{"num_attention_heads": 4, "num_key_value_heads": 4, "norm_eps": 1e-05, "attn_scale": 0.125, "bias": "all", "parallel_block": false, "init_std_qkv": 0.0312, "init_std_down": 0.0312, "lr_head": 0.00496}
MLP neurons of a small language model. Each row is named by its layer, matrix (up: input weights; down: output weights) and neuron, and shows model dimensions 48-239. Each number is 128 + 32 x the weight over its row's rms, rounded and kept within 0 to 255. Numbers have three digits each.
After each neuron's rows, "fires after" lists the tokens most often just before its 100 highest values on Wikipedia text that the model never trained on; "fires before" lists the tokens most often just after its 100 highest values on Wikipedia text that the model never trained on.

L8.up148:112127155192114139109147088126167114136142101149094147138158157145109168055160148124086145139099060132133117118083149155110094110117135156110141119147141111144149123187148158087145127110107134051193123135111145147110133076167065147186137080101060107125089115177125102150168108142110156132109115149146103140105157071161146160172134083093142090107184096166078191128150105067156133115090125136129137141057108101194148138029149130140165111137146124129145117101079130156132031145066132106104092113147113143141121110158123119147096100175082116111123185111147109103137111105089109125
L8.down148:122077122128126154155135113172150154121160155116121141116117134147154200170113091105143129118128070118135076081090081146191109105091097110115141169105123173167068080121109173116164128053082142116171131126110153100064136144085130149167151171141090087101089139108129162124174197121065158179156158124095085159100147158129155136141095121147173072058104150152135231095132116128121164171148126116137160127108128149077123116149123081153131168175140130132108078095105101118114124108104178136177087148156087139112107116095142163095130124184120182143142060173132158142130117140146196064
fires after: "ec", "s", "it", "st", " in", "i"
fires before: "d", " St", "l", "p", "le", "ich"

L3.up507:060117144109101146152157119108140136113107115124217136158129140209200176100123117094153115105142139121124044108126161186132135148072161115102136154098139118084107159111061138116093130160118108151084085125081177120152143172087139108180165161157149162134135104137115121149139134096090165174085153145115147065100148095119127149171089087109088081160127128056106109122116132176132155048119162114123183148161109164142140167170164111121143082116176081126122137225083130102133116094183133163102114123168149123168116144148127077129126093110121171122168177127153117162090128099156090104
L3.down507:120139141094086125186145114084184171134132098097135159167108174152145076121160095170109142125133122153141075103131112120142164135137066120164143160104108189097184181105143058093221124094154155154154127155074090055152111107109154175124185122133109133165138132136167102146129079100100176129122098131143084175140139155080045142101154160090118116106116098091137059132182126159108137105120149126127131110137143081132139130077110097169100134154121116130087163123073112157143177090163142124042106147157150152174090182152110127135094111125098114071092106119168199052121139150144112125
fires after: " f", "p", " F", " S", " s", " p"
fires before: "m", "it", "ver", "ure", "e"

L10.up643:141134143131122147160145161108110115133130115156048102128119109111140077088095120132118143113083116159119089116068144132124064104141086148080119146100160100136144075150080100105085127125132114057140113165126093221159154147120174177149110155102112166117167209082136123070126051156122104115134150139137130121141176100142111164154105153173108119136112112223140120110098107156155116081111077126112189089134126078185127142210128117154150109120115086169195142158132141143142103134183141110159162103146136051095136101095129082113149139151179123135161113123171156104080205111122072111
L10.down643:164105159102057111127166139051109110151125147101130116121174088171192106152057118147126148183151114132143128091095130175089076102122119149083108083122069138176155164170104174192143083108104093126161097115129139142160126120089083118167115126167086187122117048115137111136119157125120130122138121149172149157079061152023077106154155142058116122142060151162108097149066120130117084129147106162148065147137143197162084113168130175120136090101158151136165135115138128137110103109115127169094117147131120170140183096127155083139173110148091093124200158072129147161118147089138135106
fires after: " ", "19", "1"
fires before: "0", "4", "2", "3", "1", "5"

L3.up601:127152119159142068141141085104113125135045139130132164152145139099157230101122098082084080138142143124123129049147148195109123154186140189169146141090111144117153146105164154093077093084116114109116058135156081158113155113143069116121104130089109101119136154143141104157131139126189119116069163111138136127085171162115154155117145129090070146129124058091103142104114134140151086159089131099140129160122093154120170118118150132098088124105196161190122167172144115116165153190109137130129101129180131164110160100139087107125125095151117154101111085101064082159129104160125151144
L3.down601:127094097113110172089079174130166163158126141128149139114194149163141148101088144035122147140145110193110158111121114121092202185115061097077103085048076136108150141096098071151113128094156137164128091166127172142134112132120121085150162159115146095148148133064074103062128150132123149093121123116185162120111175133085140163146165128154096109089138116063131079166185142134154121135119139158133111109108191176147145130123125088090057080092147130137111148130137048138058165161110127161144135104178130116107077109129116160171075140175147140157164151042162149090151111136124148178
fires after: "is", "in", "al", "an", "ir", "t"
fires before: "d", "s", "ed", "al", "i", "es"

L4.up52:134110123100118115123125139180121188109137106095154119148135124116118137191152149103085111147103138110082119094097146056164190136179162133133140179084163126129157123160071017168165117106092170116126125117101148172125190071109091100080162138143135102108131086154112129116139079099144127149126123131122170123160149092203090164135136107163199143100120108126163121155153086174121183150118191162085093089101087136147054094122160090131109178123137161136071106116134143084102158119144170128130122111211123065176122144054086157141170168124038115176131166121119106148115099083141089098
L4.down52:089145089105202162135075111135131153159163157097194172129057178133099120045097141209158105103083118137129120199121185083181112152113187107130110091120135075129139101118122145207179112181088153054086122120139109052108137090125113117169111173118168176121098204128146128090141162119162112122123115130128194131086149100144098121083138122134170117075107165086142125049162090154124141118128150156119160107083137113114116100120128107041077133145074095097162078138201170167107134110123181078105149109135133092111174093074101134187148129159155099152104128143087131121159130164157133123
fires after: " f", "ir", "b", "f", " F", "e"
fires before: "st", "m", "v", " pl", "-", " r"

L2.up885:157130159154136129077134110127126200120119119084164154174137118178172081132088127121150095130127134162129118076064131130067104150167111189129121109131100099141135136132119128111092120084169149153086117101113134089118136146084128138133112040151115095122129110153149130179097103128185113144129120096131085158178116154058084153121087148134145108101154097103134161182163179112143169141117097120157080113164150081099186169078183136086158131091128054151090132097094110108112108109105126160108149149129191142161141080161183137123159137054112116152152176115037126172112102193131198102
L2.down885:114153114153165122114113150115121130123096150095154192166137144145126116114078135069116110124152145114190119126056162107126117140165074087137136099133135114135105122090165046166162143114134154189110156122115078159143105072120135119109135121171142066160187060167129105071130139137139115142066086182126158098181147166181156125120079096134096113152090096133111120175137125145135185094118148135182103075138123148165150153126166104078114124181096083111138092137095115078099160115113158152117179107112126156153161061120126160195100123068076114114120135085095131134053140180109104117
fires after: "c", "ac", "is", "ic", "as", " C"
fires before: "d", "s", "m", "ed", "o"

L4.up269:137127094093167132151162182057104109140134119101076115118216147189159092084150133148070236086073136188106113124120161185131159141112158124072138100105166114111152119130155127175139095115118141112127114131132108178101123130149117065203076119172103124133155122119176103076097158120121129107137135166160111089097132134149139128124118130109225125153096099132178144125125087119111122141079173143100163155106063126141086122078139053127111130187100118123156134089169109135085132131117107139108120099170142181148128131079156119166111148116132085110185114124091137139124190082141165170
L4.down269:093116153104153169106180110153116102187173121150107078082137105161074136125186077171122107134091151128180141145123129114143169105116078115119153082114144123178120117068188175130150090076094092120220197144122141126147144191152113132100143145087130130136082114150150139178138184179116145118175081211105112102133113127120137126149104040100175129092121112183110109143130099113095122117082095137145114153146177100104100140195088176154135123123093102112135099083067097115167119151108138130093130166119111185106131145128137124103090074209184113070095124100093152095125173143143167150
fires after: "c", "ec", "s", "w", "g"
fires before: "ic", "a", "p", "om", "d", "nt"

L4.up184:067091119151170191110130116144148109136117144113143140115105141127101153121160093129173122112201168190073097125147189105136102100133161189097072190131154149094107116101119044147115076154178131106117125175127113147140112132122161140186157146138156114173141082107126129090106167111094173037098100169147084096086113144145113138123141128157114162105070153154153145141118081075125102132096091108127159136153149108084088141068110077094119109158175147155151152111167132120136088115132126062163122142163168137083152183143200105115165096155127132170153200117117039155131143165109114115
L4.down184:129109153187118120169163128092152099061127149132118132157133176192129140115105113170104174139114097178095122156135100181168127096126127158090150191140150128111125123187177126047127122121109182100187139136229118049119144072094170148133166067111127096118163062043105141137122071166092077143101106160115134098107149110144200141040163124164131156117077134118101141123121095130127137089085126107114121113106173107122096126064171129057133185200117153104170098102097168164132151163109109079135157164142138118075142182123149112119139129183085189177129136082184127087126106109114054117
fires after: " a", " ", " s", " o", " A", "ra"
fires before: "p", " to", "on"

L3.up227:119135120120158128124149171167169188132170127105101088097078139187214095107104114167167067105132132088122083125129123056167180166104137112141117166142137137126065178175144081111141114062146137089099100124135110192122132170085114080080106111098151075108142106120088130130169149147141139154142164154192181140151111092105135111103143161142181129174126140147116131204181140150113079109105140147153067161175030079145152072154148123139102169157126094093088130105107134166152103107177152144175104115083118098123136128244127131145178124088091113127087158076157134135100103123111132148
L3.down227:098126137161148129103089125127133090153128146142111141132099136107150062124114092181172151119124178139145098196152088151203098140163160112068162053148113190169115098064122126176137080170091151150117153114090127109154139202133113103112116147122126164154164153136154110133143134143156166071104094120120137106197088100121158081134113133126111187204149132103143075092141145087142156168112156149124136149074111172141138101100147169122134096120101093062197126119119092104200123111151086054101150103160082111162141112150146096144124111159195141077168116097134112106142138137181114148
fires after: " F", "f", "ar", " in", " f", "ter"
fires before: "b", "m", "a", "iv", "at"

L10.up186:133109078085167112149124143154083123142123069203146106111125127169199120104143062111114144129128131155130162146151100181148115123101059139145141182091097096178101151160058119154109124109164163134136146153105143167129163180134161194125120109175122089146092134111109160089163111136041109117157172169142069136184070112150134195144167087134158110116135113120131168147162139140132131085142117087115129167141142148080126164123110103129126125094146182173175093138079145206138131131108124132112086129083152160084132152104162132158143188139132098087116079100051140079153126086107154154
L10.down186:116137165135095145105190133099116156117102062116127079068128174097204108131106143121120153081177130098142130157126118097125182206116126142105104128144102127127081052033198129153082109085101048123182129063127144188119075109138132128188071146161119164115129136173115174145069097147148132126136104112068106112078093127144084094184099167173153120162122114163117138196119097113174160186104136112149126133099108125168144159125147228152151117129100122157108105154111105090097111134110158116123088132125115101147183086117178142120118101126178150128111162120183075154103145132159099136
fires after: " ", "b", "19", "n", " (", "1"
fires before: "n", "6", "19", "5", "2", "8"

L4.up395:175146127149108122047150167152091152111140071158106108138113146115148109168164178103175123151150159157143129110043126162125099124090119147163136106125184080136108143098223120090095110109126122115069118115061129138116154137129175114140169126120156160084125114159131133139118123145170111104100167066179167191128112155148132123111137088163158134143112177110123119182185145135159158087147090104087111156131052065108117085166158084157089082121132147152150123100118096110137154103105167130145055125192185132155181103070171107066117129047105141117076145087133142106105155141143176147
L4.down395:054081112169136131187131175074157111122072120155159077101101135142138104166144134104141066118148098125175128152110093099136168107099143161146128055080167127136143115178100081110149079089099128125163078135128106125158125100089149171142143151136139162111143073131110092172082156160158092166144111114161160124114117148106128053131149153157188164131168114167127140081154083163106162183098105084053164110122158093137160109101147146171090099077116164088134105128111178115088142086155120196131168157133127120167142033096125138098161115090167082130184131126156146158091107135120142101
fires after: "ed", "mer", "ust", "p", " A", "i"
fires before: "an", "at", "al", "a", "re", "ce"

L3.up97:092176159144152120137129092106168114114130154181148093131135161143174126117122055155068119169117170018167096122112141098156173097146120102101123111052163089060154115116100202109091174133214193090165098133175131128162062165074115081118067111068153164147130107138088093130148119083114119218193119131122111174125107138088153148033122130104139144117116148126132095160138142180125133115132156172152159143153132161148065140101172119158097118158116117171110135098078115151172114140136126096126147122143144149115164141186138151124097177124149118164187194123091110121087124144146081126
L3.down97:119136102145143134151139090113099169126138100099121109196100146120070103082151104134110133165058150090117173131094159114152104163134076115087114115157120132105178173114153103136137131153183126165123108055070117155122099145122134142153122156124076136112179130131135120130151128074108168157122204066152076125143116193122168156082097135062121164126085087163175150090109234077148148087101126144152162150177113090196125137143169140116137159167112156114126141175114180133103127157130115174108180119132136165093126181189167138084088118087113106116111114137132085156155139139142108108
fires after: "s", "p", " p", " H"
fires before: "e", "er", "f", "it", "r"

L4.up564:135135106127151156145183167160148156123099095138147103096108171104201133113138207109069147132131130144159134113074135150060135183128126167103071124174125168194156077110112199122097137130071134156154105100119117080112149103104171118101114168144095090142151136180123102154092069120169094123184108104151094086170132145092134148090139147114210159142156151172096143114137134167166145091109187142099122138077142089138111166110132133131083089060072061133116157156132190134115124096102164113065151125112142096185153094145110174116110139109119089126121195107150131118178097119111208180
L4.down564:130121111098174095179137112171152152187114158128143108075156081084182127133143082140117177095071146118166149114153149155089134102119114105137130160127099157100117072137140153139127178159054190121187044140148053133110138130113131124059142152133095119115114086156141126168059095134120179146136142149142118095159134105100106198157103149135151104121140151150137086136142113187091151109111121111196124100139148124143093109152117072097103111139146061109083133136113142141130141065141112183094129081185096091131087116129149144120094070117163094133070150130140071125122129135130146177
fires after: "l", " t", "ec", "h", " m", " T"
fires before: "e", "es", "ing", "ed", "a", "i"

L6.up784:124100131133113159136143145143116161121104156142067111083205137146114129101075165085146147160137133108122081091144152180090153128098135150135087132085098142191147047136083123085160123112101110135121173133176109108096150131183131126124087166081119115140121142167119056156128105097132233125210176089157105099129140079056137098129154142137124179075152172150115135147114124153100165113096161148095169166064162107136119115124144069097162074106072138181089144165081175175119158063097157091102114150142134119134116082131096130134179119154155097105098100094137133137105175137154174129
L6.down784:167142126135176127124185049190109119203068151114133116122180071128164112163172111103080081144127158151168193165157127072129103132163166151104175128158115166110118110140146092144142133151127166080123170142154165182129120061127155181101168145152183128098112138091145109106095111067151160113106136150114159116135089157085184124150123087154093083149166161123130149107133124116118082106118145093083113057152145098170078090103145174124086103168094155110114140131184156137138204138191124112098088186117118114116075126143109116161109094084140128145125159077086066138168128120138191172
fires after: " h", "l", " m", "C", "iv"
fires before: "e", "ing", "es", "ed"

L6.up443:167132098089108096115114100144125092154181121136092116141155164161164154143135098113134069119170086064099145090104187146101118126093157164112108205152181091190124120176148117170133092117127139165150111152095179120094053143176152187104157172155153167184126098119105137074171120133157165111213128107167116122095134125111098155151068137111169106096124133081091121068165109145097070152128139161097149174134097068080096171156137194142159115178139112123145139101079124137160078140138068140104117139155173117120184140121142225175105172117163133158082137125128101143083098077158105127
L6.down443:104109092153132074151154104086130142089104159116158147072145155148218113091134068092175138139200157081199148173076153159173155115165124162137163195140167091144071115095116148155140097102065143207133095153129132122105064140160092176099112163135128186138181094104144095105065144178172126121169132144129150087157110110152149115164092100126099112195110125149121088123157139161120125126059159132145115135114142134136096125155108169088147085187155154200160167149140111114118131154123113120126093168145111129153131133155100122130093184081119115071108131088145123132151119141128151132
fires after: "l", "et", " pro", "el", " con", " o"
fires before: "e", "s", "en", "id", "n", "le"

L4.up608:156121167129127114140080112156096157116125148132164153086176152101185165132154082128117085142123171068156170095125151094086155124093090223088097147081110167113143164130093122147117128106103133145116121148188088097162156160080110119144057157165143130064094122101212164128157064151056131113089128148124160119141182154087112187120078176151118136175142087134123080153089100174111134123124082125187176134163103136107105071169136154143147126096216110153159124137107131079132134108080087111080092111170163131145101104157131141170089104133120152099085121094124122162107185156140110141
L4.down608:099157169162076129121088177177135127135173135113130115113145111116138174151136108121132098140116163066178166104178165187135151115103120170111117112121103164079139111111132131174110114128124099129133091105138197101149197077086056159229117127106104111104121124151216121084152117156115158149083144088105163105072171103103102112152106097127119104103154091122094164164107095157167128151108115127071113095110100147172121125166126093112156124040186137138152142166164105150140172119086112103106102139163107147155114093163132173100106163132129171195142130093147186105113073120141096110
fires after: " a", "p", "ter", " A", "a"
fires before: "ard", "s", "ation", "ear", "ch"

L2.up362:139141140160111092110134190157162105157126116126141098111137160122084070130100181139130127096168076168132086120111176173079138123158153105135136155157140112115196130128132162091149081089163171109071089149120147140131093172164171078149132149132166108094157140140146100140133158059140149096103126124163144126116109102171096163123120149068157133123212156139135092134079127147125125124077154075125178083149132078131124127153145095115055060138096142172155144084139099111132150075136129112149060154108128101119138045182119133123090158130149120145114122128121116181170110144110148159
L2.down362:114110149089161140081087127146128187090142154086137091131134131113110151153094098132129112062072190133138152178119095140119108135118124125134140099114159157180142092201168087150114138167152155124182110137160123136170116116068201139100141143112110167071133179091145085191078143173116166094119107055096118044076152157143128150116178129087065112084168160135053075121118146072090127087109151143115138119093193148121151156116140092089145173097080146093168139122132130154108154109093112085139086093132163125147206108183143135132148089182138119122127130133107089160170094076173092194
fires after: " t", "f", " f", " w", "if", "est"
fires before: "e", "al", "or", "es", "ing"

L3.up529:161150149160114093133154182161139131197143173174066155155174076100137133096105172137144177134093134167150127093143126163111085153157071180093117139136148132153148124104096159092118152091164186143148164164141153126091088164205134146099133100151161096095150139168100113108153164147196168095138120104082079064125126095105076136126051104156135180152104124152093142100148128066107106165167121135016114145116120109119136162148103081151140136163141106126222129107101175134149130152116122154126111185134185117131140064207080091117100109081064105137125130123139118123154099109170150191
L3.down529:128104193060190102109160116167152138124135149121143152147117120163154158095071151170188124092127123134151138094129087145172121117159087053169120101200136068119118154115160104141161140201107164105133155117163124096089120134185189126113118135088085128043086137129079135140189138159158150139147056090161149113164168161142112092114122144093178137120089132050086152122107143120120136112130167136156130129068118102109117137111121161129127135070161095114108153107132153104167146120146123165206183148124096114134174111124103140097150169112154133131141127123173106134121098122190092125
fires after: ".", " or", "t", "d", "ed", "ct"
fires before: ".", "in", "ar", "ber", "ions", "or"

L6.up410:084148107118103115143136144113186147142097112106167175166128140117158151142153074147048159129088110154145146142123095145127094179107132155130134089104160153104138097089080077135193147094162085075094107154120146170159161105132138128119128069133147109143138160114054154126097119176136134101140168134135114045188151149119090177066153108170166143179140178202137161129151136115137150127109091116097074152083118108127154156092102102168151142146135090139124092181143139149142104128151169083186158200206166104218117115128132126084156093141164122100117106129124136145109071097115121140
L6.down410:161119131130111081102140090131111127144112156088166159094085171042138132129189071144129143123103164112132102132141114155131127137104078176150065103144138142197113114077124145140142076086152122125157102091147136137131192123147114171084180180178129121124115122135112140059156124228159137178181127158122188094084072082108156133152140165094086176130108154147110166084113151154116051112121111104099078051151119082151076141192185188118150113141156163155155098078132128134125170075143131159161080131095106173130087195086140122161124117134130157139157129067109093176122141104112157132
fires after: " "
fires before: "5", "2", "8", "6", "4", "7"

L3.up469:145135099122141120067113090142173153120196118171119072127122133103141185144122155132095180062145135132130092072061085222082131169132119164147164136181138136135119124166113077160186160100141154144149138174212097150170104090122096100147127126108079155138146106139117112067085124152112149072135128134143149170148051145130098152126139105143086189075083116173134129189132149098110141137132118159085078170173116154131173136130118126117164173097119130066175117076083125125110126147097128102168179112137116152119128124145102123129119128113151084164101080095122210122182141126145130168
L3.down469:131105118056084071074061148066131216160166139148143187168130110166198129103139158168111159137115131087101156101107067161125132123113144122197150139147127064105133095108129131096161155109142122134132114123171103098158102094168132114118087086116152187126051116060049129109077152133193110158157114093173073151157099151095069122128099177127100147153140139123095161173070133118133157133116132170161082117107101151098163127106117139187112147146143170144140173157096081135092142135187154148127093115163071093164141166128113145116106103094111207127108132107129154107085082122148131124
fires after: "ed", ".", "ch", "he"
fires before: "at", ".", " by", "ect"

L2.up201:068172165111125193124146159161169123100146176136087126147096086150114169124076121137168151073124170098098158164074180116111132107112110174123141091131150148129117142165133071115113184143141129132107117115140182069121181167117127068152175120147159107097091113160113185062120104154113149152122123148193167133154113110179146139096135107089116084134169154100120070113116140129127094127134100098127188144143103107080127175066157139132131144123092106095158080106145058193100101090182158096147142130107125138128038106160096120099162176157171122089059145099134091186086108076134120103
L2.down201:152125143193102149159109136189108125068094145134146129143127126151103130164140101115156063152113153142112113168122141160124134184156119104139027164144103135184138167117113085154140113127098105117148107141094090133118124143174167118080111024136157116119136095100115113144127153170167132164119077090213206096151068105117115137137159161162154165149142116139153116108185112146149194189091136147073099142154125100172141126143220153114130129171185106096159118136154120161133170117125076121137118144129079124152131118086104157161196099139098124060102078079131154057106111140135144152
fires after: " m", " F", " for", " f", "p", "m"
fires before: "b", "et", "an", "as", "at", "g"

L4.up172:134120153134131138160155150129142120125142154110126089151105112178076131147149102141111140115159077150130077130131152067102123186155095161085138114093162188124185092135114067140157098142099107174092139117075132149148141090123146174093130166158114131100161143116111119087137088137142124093106099205127114088109132123132139036127171163110067165151101142097119086102131090156161090164153093067178109154104091142120069139112141099197192155168099067165126139158154110113125087157147151157141091158141158084162106110197160114106112147154118103110116134109095117111094063105170153151
L4.down172:107125103193093066132211121092178118120119180102055101165066131185049091117165146149072172145168130022131108144113124074115109117087147134095132143184127160215089115158119091115119144178094089142170085163088172119183141152117142152133127096181118073163142118077111120119127123149160119130176155121118133129127129077129095116159220150123153155135137170136092122091121130173139132127116176071159092117077142160118090151176141126117135109146150057145107099086063093126145143152152127088138137139136140124159116114139133201102125167120088065157120158094143121111089154160117131097
fires after: "ot", "our", "e", "en", " t", "on"
fires before: "all", "o", "am", "e", "a"

L11.up203:153118176144095096141090088143109121037161158168208162161075127129141107139147121141134139127200094183129161143130148133067079133136108184164137093129137102152126087080104080064126148104123123087125152117142140108184156100104160144129126165076147163153163119070114122143086108127136095115097131097151086127125089169143149113062129122081141124087140136093158129103117123099141107136157142142100119153150078077154155141118101155139080212113133100151134085152209131108138091144088085140115092167132153110102139165145147140146075118116141138130139179122023141180154171148089108161
L11.down203:174124095117058110185228124118165107137094077154085106211078123132064123116106078176085128124079072150127131104122172148146135143151148144130152136138136035169123177123097078133105072147170125067138110183110102114130197095145166175129062120094173129106129104160133147150118123099154109139128128135078144128157102134172175120111187176156146151117103117075118157100148156112112096123151160137163103101161123165104138099139044145101129123146098205164080104148101122152156074107133125145119126127132120166092151209087137144162083144057127075187190135101157103137125140137122122162
fires after: " o", " a", " at", " m"
fires before: "her", "p", "er", "h", "t"

L8.up952:119139184143120091109152070132098137105129132117114129102079131117145152172139107122172131125113116082126144101159130169101125179107156111110113133118131120111147130164081167172104126142061107126124125120153191122163111126202100111138119120120165093152102133179226133115120114144168191186148141124134123101083132116148186164189107123101176076033146106056124169116126126078130077086102138172144155130076137119099098097135095109137072150104152076215131086119061151125160144106144088130115097153180153111149168138170108084112144171101110164107152107114119125172130104161146175142
L8.down952:124156103102071138146170204086136122079159134126123147079106156131121118127152093152152130129126198134090118148161120184140155091109088111063115146154117084087184155132115115127062067104109131102072145132190141127124121168179133105215173157111131135216153151103151140085127133150094168128091155130136123153174082144159118147176111118100139132140198072180080108145096133113110162125126093149101106137098150047161130112172066098089152103156166141147137039096109097096129159118107117079100116192094149107084160142117105148169083123072150097139125085090126198116121135091168150129
fires after: "p", " al", "c", "l"
fires before: "o", "ear", "ard", "s", "l", "ver"

L2.up168:158093116148162073125162159062145112150157072125117143119135120104101049100130175088074127106115100081110073160127123191173124145138118134120093158130113157170135111119144138181102084145157134126135117164158148138087106149020111131206144125126145097117144139091076168150092163130175080135176098155179189113141116124116154185155103165122221127089076181141175141126128109143123156098107178103161109154084114116105163184162148175114114145148095137018143109124111091100120125173120123156140132158148083141139091147100157111204113137115141105087183121042139174147148118105121093176
L2.down168:087136156104137128154140084129183128094141121112066100071137099156147105126162137119128129168129154109127133148129122105123075176203162132118128120131074118133159212147139188145110101155182123177114145189155153139146168160116141165151115099111117121100117138128118195120118151150084195166108137105136120134097162090097100158077112141094144138182071180156146122062146133143077106149143154077112136091084146134044155094079134147127101128160122189101112154113093132169116102112170131085102156158127106056139135143152144135125161140080115126157189098118085170168091110134129136096
fires after: "is", "res", "o", "ep", "s", " se"
fires before: "ember", "on", "i", "is", "ed", "ion"

L3.up830:081160130118098152154139100131130114079178060172106107090104132059134104144136147161102086088119132135089083176134097079164148190119126132194146158127144128157129147120109111179142126125134124098106159181113175122116128089137072158125133147073144117015096105107176159180120192079189095213140095140079137125132156108096113199157093122136175078145149157126178126095196059076094142133121122139065087118113142136177097087155119147132115137110156160151172119162136168105157095176163129138115135176105126122170111155111122133152118121084130124109158081152123178175166135080138126160
L3.down830:151118080069103107157149117176068127135146096115098148115116120145081110182117110067139140111176124098128105115114134115148134181105130099147165127155088116113157144055111125162129114131086157194113094057202069098164193122112122151119163101104114160122136147166074121163133120146126120116153069135111142122168113108106142130151078131101180104164148123162073095098161125164167082194149119056204100097138153189175134092128116080125135112156083123111068144168090114101131123166152121143154124153152127155241188124148102155101084136103074112089166175077136123122208080126112128135
fires after: "ire", "b", "o", "ec", "ep", "p"
fires before: "or", "ed", "ion", "t", "er", "ment"

L3.up223:140132153107152152124086158105128194157145127142093096153135119126104140155123140156102191194126127139160056053163109084157126124174090146141190132145151119137165120152196111155093055126166088149120147153154123142191148183081109122061080077136168118136117086152095133110095178124144097084142118112101166113080148098146080079124115138107126072137136155057138133143162167255108065138111102119124097085143125103135155090144179106131124131123156085095100162184123156102127113151140096176111109086172091115149135120064145078155082171163102182143148152119123103155134173188145159178
L3.down223:172094076104154094064126160134170085099141100084087071161095092108194042186077113088109151188125148132173201160155143078205182097156114105102114119152114148191134111123175113149116111154138141161132098102067120143142067138149127158136047156107126122145152084125157119104121153121133164128166146138093147146115112111138130054160125128110121139176085152116146144084150122158132092147176098080146104130132138142166072141151177141142082119160159114122119109152119157118119161146160117171097091144145162058095143125078132151096082146094111138064091081103133164165113106182139114150
fires after: " pl", "os", " O", "if", "on"
fires before: "e", "o", "ed", "ion", "a", "er"

L11.up251:133190113170180127108156242158104147164105161144119135151107144096153117109131051133110153138170150122131132092079140139146108113157060189064133178080151133161114096156130113142146095180062079132122131095137130111146145110180141198156110112092093130165123122143113129113112132172059059104101171129102096116157150075066148109112145130166106158105127149164079124124167148118091140111182127144144126118147096118152213116098134165130073196164108139105143072071158086204102126130106120155145110121123171170081122138142181109155119146167146153118131136087130143163136145119103157167
L11.down251:189092110141132067127138165173187053101169095119111119068113193158156151178144117125136137142115146125131101092135134149138155133113138152119121146101087080118124147049072113103143105134102115121205118115170157074123087111140111129066062104135104127042127153101176168123153114153085151149121129081043180137100135195128072079073099133109105113138105099093133109133142137133139193125103119166219108137139124157122167116156108188093144128083044119126135137149115161128104086079157154146108178113060107193131098149132156104137116129041176116144144127055162140187121064092115144154
fires after: " ", "19", "1", "18"
fires before: "0", "2", "4", "7", "3", "8"

L3.up869:126065182157209093136130143161123093122174090136112068100136167123183124092124137196127086059149109159100202171099100163157123101109151171108122151159162095090150211144119125106077149185110130142112131192109109130095106171090170129134165153125110103125169078130108121083058102171184128134191146079083113098102144111104144197124132120121130109068128119093092158021149160106164170102159115140052176099154108053110160122105109141093212098159161083129118180121142160085071140136131104149132134155110151082159097159155076110113143133166120133128120103107116158113116136187143146133
L3.down869:125102179123126138164160097165161121125193157059087140137114119135078112173144143109172085096149134123154144153086123079134176099115090135117130169108116166103145065138155125098163106206097094165172136162109110139072168030159155111117103115144096127162139096142142149113059161129135111105113107104115136125116118104136127151183085085111116091109107172224143155095179156137138130124173201166134168084128159120110104108126114153064146176080164143109071118123139174171084102145165129088128127128147171105117120084079126161108116137076151119116117129138090132019210163097156138102
fires after: "e", " be", " re", "v", " pro", " r"
fires before: "e", "an", "en", "in", "id", "er"